python train.py --num_hidden_layers=12 --hidden_size=384 --num_attention_heads=6 --num_key_value_heads=6 --head_dim=64 --intermediate_size=1536 --vocab_size=8192 --hidden_act="gelu" --norm="layernorm" --norm_place="pre" --norm_eps=1e-05 --positions="learned" --qk_norm=false --attn_scale=0.125 --bias="none" --tie_word_embeddings=true --parallel_block=false --init="normal" --init_std_qkv=0.0283 --init_std_o=0.0 --init_std_up=0.0283 --init_std_down=0.0 --optimizer="muon_variant" --learning_rate=0.0101 --lr_mult_up=0.981 --lr_mult_down=1.5 --beta1=0.95 --lr_head=0.00557 --max_grad_norm=1.0 --warmup_steps=200 --schedule="wsd" --decay_fraction=0.612 --decay_shape="linear" --final_lr_fraction=0.0 --batch_tokens=131072 --max_seq_len=512 --doc_mask=true --train_tokens=439100000 --max_steps=3351 --dataset="wikipedia_en"
MLP neurons of a small language model. Each row is named by its layer, matrix (down: output weights) and neuron, and shows model dimensions 128-255. Each number is 128 + 32 x the weight over its row's rms, rounded and kept within 0 to 255. Numbers have three digits each.
A block is one neuron, or neurons of one layer that tend to fire together. After each block is what it responds to, as a language model described it from the Wikipedia text at the highest values.

L7.down187:175141088137076081124100140127161180130090120111102113190168152165137200062159094118097128106101126188115199165171135065121077152146095094151147085109207094121113136130129143091095162147058097103175119125056126140187092060117098105155155158166161105188123143201176070145120108082087151085185089195168139078125120185124157130128144119122168110143139091167142094189163168142107111140130
L7.down193:147119164058127172143171119149135206135100087174166100151132131105171131124119130152088141125150135150164132100185099120076094072108127098128121162123121058122061131155146208108059202191120146124091132164105157102160120146085117090136109129169133083144067149114141107123105121096024120096192189128142172148120136128109148125061199134125153199170132125098164119103074083100154064123107
L7.down227:184140108204092138096139113134135166115137136110068199100047169113069139124131131089166123075107107189119131091140160147115112129140093133105071122130127168136085108138066098159126148114103179113125183113130157121176075084146154164112153144161122105159112108114137079162150097115110165107104138160132096080138116117098127146089110135126136160143153129154134109109120118100098068112174
L7.down577:122121091158080142102157090091141126073109177135094142162091140052152076133129083122167134127165148089070075130164070063103125147134092085179116156230113182111149088192155102090152085167135138117089105070113195109111092188143178184174102072147095075098155151107174089117094093141124141080121167177155105106149136108077134112151169126123114121133111113147110125153130115112183114167205
L7.down607:136083060177114217154121092164077206124137120103123143175137160090113117119167116148125160086173118128145132120155151109140104172100084146083062149116161159153088027138145064099153193185110124109138092157112092109099121143132163125180195131134094090099131117145081118184157084159138158129135182094072121161155168133134121146127134110120200168120155097180139115144118110169122128130213
L7.down801:150109148141106116124121187189148131132127123170140143069184083065119129173099142155095124082175155132141124188094057184134167111151140133097129074088151047063142123168128089187156105140126122101124181176101138163178110068142150156132108162121129156114129147162041147137132144110087117155123179105153163130081121055217145129146143146153082121171140129112113146088155111148080106135093
L7.down994:080142149095104060137149131143144107106153124121147134108104118132103197103107073115091164097113062094104177096195180052109129122090130102130122143201108099104058132172132128143160059115137212157157162153124120142085135136152115084077171181090155100075120223160103119127161119152131204174142116141078078151151063139107139118127108164152083092114131108123124103177146131155060180162079
L7.down1444:091157083126165190105104097153094130129131102055121150167167117096136183106159056134116081097125171165137156195229154110108090109085122123129086115189164077187163123143161097051111117086151141132123164123052117199091145113115145137088114132123124078148078083129127146087116098069185102102094164128050153156199103173128157096128155089129149141143112112162149155178107127122129080147160
Article a / capital R

L7.down34:145139134096065151143116096106097138194122167101149098169101184109115169091160124216139097119094086133096142099152164104132187182191136183134080106142178165134146102054143149161058165148122163092155130127118146103163161156148097135135138100080129111175116090151106173187117099104123152170084128101107170147142086126144155105164097106129112134099129155112172124096072069119123102193100
L7.down86:096148114093116166106151131193097096125179129194094068158104162125133149146173139177156111119138184106117105202179173146064169124115150118138177157110121176122075080167106098164102113186122106107155083136097128133143156139103123126129139096118216142108094171141173163130181138140136146124158104169156155170089177103147071126135137136131136158143141147169152148147138124102125159136148
L7.down397:183143095144141119133104164137127100193121099082195124097082173134099190150107095160083096107169116123156112134153060188177131106145148156118053098124113168066161186055093176151107189123087154132096183130197122149156040136130156118128154186095134146108123101097056058091168125066151146122124130134097113136062096125135107116126123158156131091122164129133137147151112179096148159159170
L7.down599:147133079132100144125089173124167096127160150141076149058201158197119145136127116143119129168166164109101160173104128077172109119137109073148117102131132137090091139182095093107170144147129183111104099156143117178114075147134162129154139091137098151140165090138101219108165106158151103101147143128165166101096145127114106095140109048105094140101136150101133195194076126070111128164098
L7.down691:140095190115146126135133135138165099151137158158142145177085070085085161150133165183108088145114138057113085135163150201098101076144129080135163132146133074132105146136116123139182085142114115143074079143126123128180164116132107189136135180132104154101173179115127157105176151115131133160129143125110088066126096181117099089115185163121114155117190156104138117123076111149128180106119
L7.down840:096125065121133124190212094185155165128131128130095132162142140153115093141175147177146104137119161174140086143160151062153193135142135100080198122100176078157169086121158178181092197139094135124150061103146164154136084137134119126100178161127102114100142143129095088094132116137146123155159102135144137181111160171133144067128111134153128112111132133096120074175124142096128148104169
L7.down1152:130145111179145116100133148129202090103130168195129121093152106184201200107109154098072162155132116108145168154143096147090133188130146208159177068120105076166144111127097110051135113136171183131104158138135084097121150112088132153119127127130100098113124148098182194155170110057069129156174150124123102098110102130118094199143107173132104109140138150167196115097127150131130167101124
L7.down1418:126132145154104139142145143132200148106168137149153177137105105122134130084114077185179141160125098139178061124098116119100105081188158126148128092163147136089133128108130160132105112136112096114123150129123085196158149081177210130202167118131161201144103116194132188181115092175108165122114139120135110099131129108140092184131110175117150083125122127108091183193182085078142118137160
Awards and table numbers

L3.down915:157113145155138145101146135144116103154141211133133123159085116108087154135109108133094079184124124110109126112139143152101113075112100140129170120113137118057106109110132115088141148107175140092142079125148092109155160140116128115080111143181102096120115192102106121084173166141143106192115174135167166197125130071092090207155174053103171141146123132139175115164150174122161226142140
Sports team terms

L2.down219:127144168187172087166147116123112104096116149074137117136124128070090143125126142097130128094099162180146140165071190099153118140094099075156144112086125165078116158107195167151115099077150142118162156117138105121107084090092146088101153082150131161147111078172112066062120119146165111115169091129191114103181046148177105145113162209152139199102143102115145122136134104146157127114137
L2.down425:130167136121109158151091079119175170137093114094122094114129127133181128167195155115099174139158092118159121184111107122108073176110095133181098082117149142082202071177172113182095112089192120109138140076072114141137089177140146096071105147069132123085145151118108115109136175130179144164139112098126133110102166167128175037175115173177108110158109167098190150117114157067133150081167
L2.down441:124072116160040090112204104117115128134157144139142174117096107068128133154101140141114170141155116151050162155152128156129119134156126121079163106121200084166129154143094174120127134102125058154114110128124137148128119129103175204167147137163100098112152089131047170096103082066105116100133177142124202098119183136089135110101126104110127183140076088175089155142134169126073152138104
L2.down850:175138129126159140106115060095186095139143129116154099176149103098108160109053118161073080121073112128123198131109172133151119095126150135208100119108169141095078152070108136080163130099130151107078079109203082142157086147060117110110182117044092164125094133141111102158113153122128146098118137119141168127129170164176167136136068089135112116112116099094097142138175122104139143155119
L2.down973:124138134128152165108106150102132117136161179084118149153102110124077181054122168164115082129122141140151152155093143125113112109159094102139153189142095073071141066134121100147205088107147130152116109135131087075119210177114141142087144095150077120151127105107081155069076151090107071131112145126170128166152113206087118145119165057097065131166177145090134099111139154197124197125165
L2.down1020:115133130093105149152114140165136186101111162159188126094125194188093164144179109126141109143080163140105118169086143083107107178124149188117197123128130122140109154086147077118138136082149156107184111105103175155074105162087135099072169140121136184149167124098124087138101101134077169149072104110127137133108149121099090129092179155145127152157140176118157127096123168130112105098169
L2.down1069:119127138112184143137117108074151132181111108134135111117182140104118124136080136174130079094092078168144105170099158134152111173131125035117186127147135137148137142120145162177113125141141150190141114163111105120136041099161134121145139155065089152116128144163082073114152137071141172156142075141169153149106098147115139144128180171080145191112083171067137117149105118099134113115145
L2.down1242:154084145097121136084175166112111191189147164144185190150119133157131172068088102174188097168169114124152141157076115121128143058199177130142135091165116125170129148141083128081137097135127116105132135139089171091148151079171128146128150134108127157060127148108117166126188128172085136134097178159122103199147123163091161118130107079151123126123130138120055148128112144145143146107144
Sports stats and tables

L3.down794:125114103166090126028114098152125160082103152073131155130148142161142166123131142150130169135093177167109195190167107124032076162068169078076113121131112104109152157167116097106098072156079068176145121129081134137097130156125127145156160102091186122142088054150166119128163120100145127068153145092171142117148141162108139148126106137106171120114105080166139147096096102180128105153160
Article "a" and lowercase a-pieces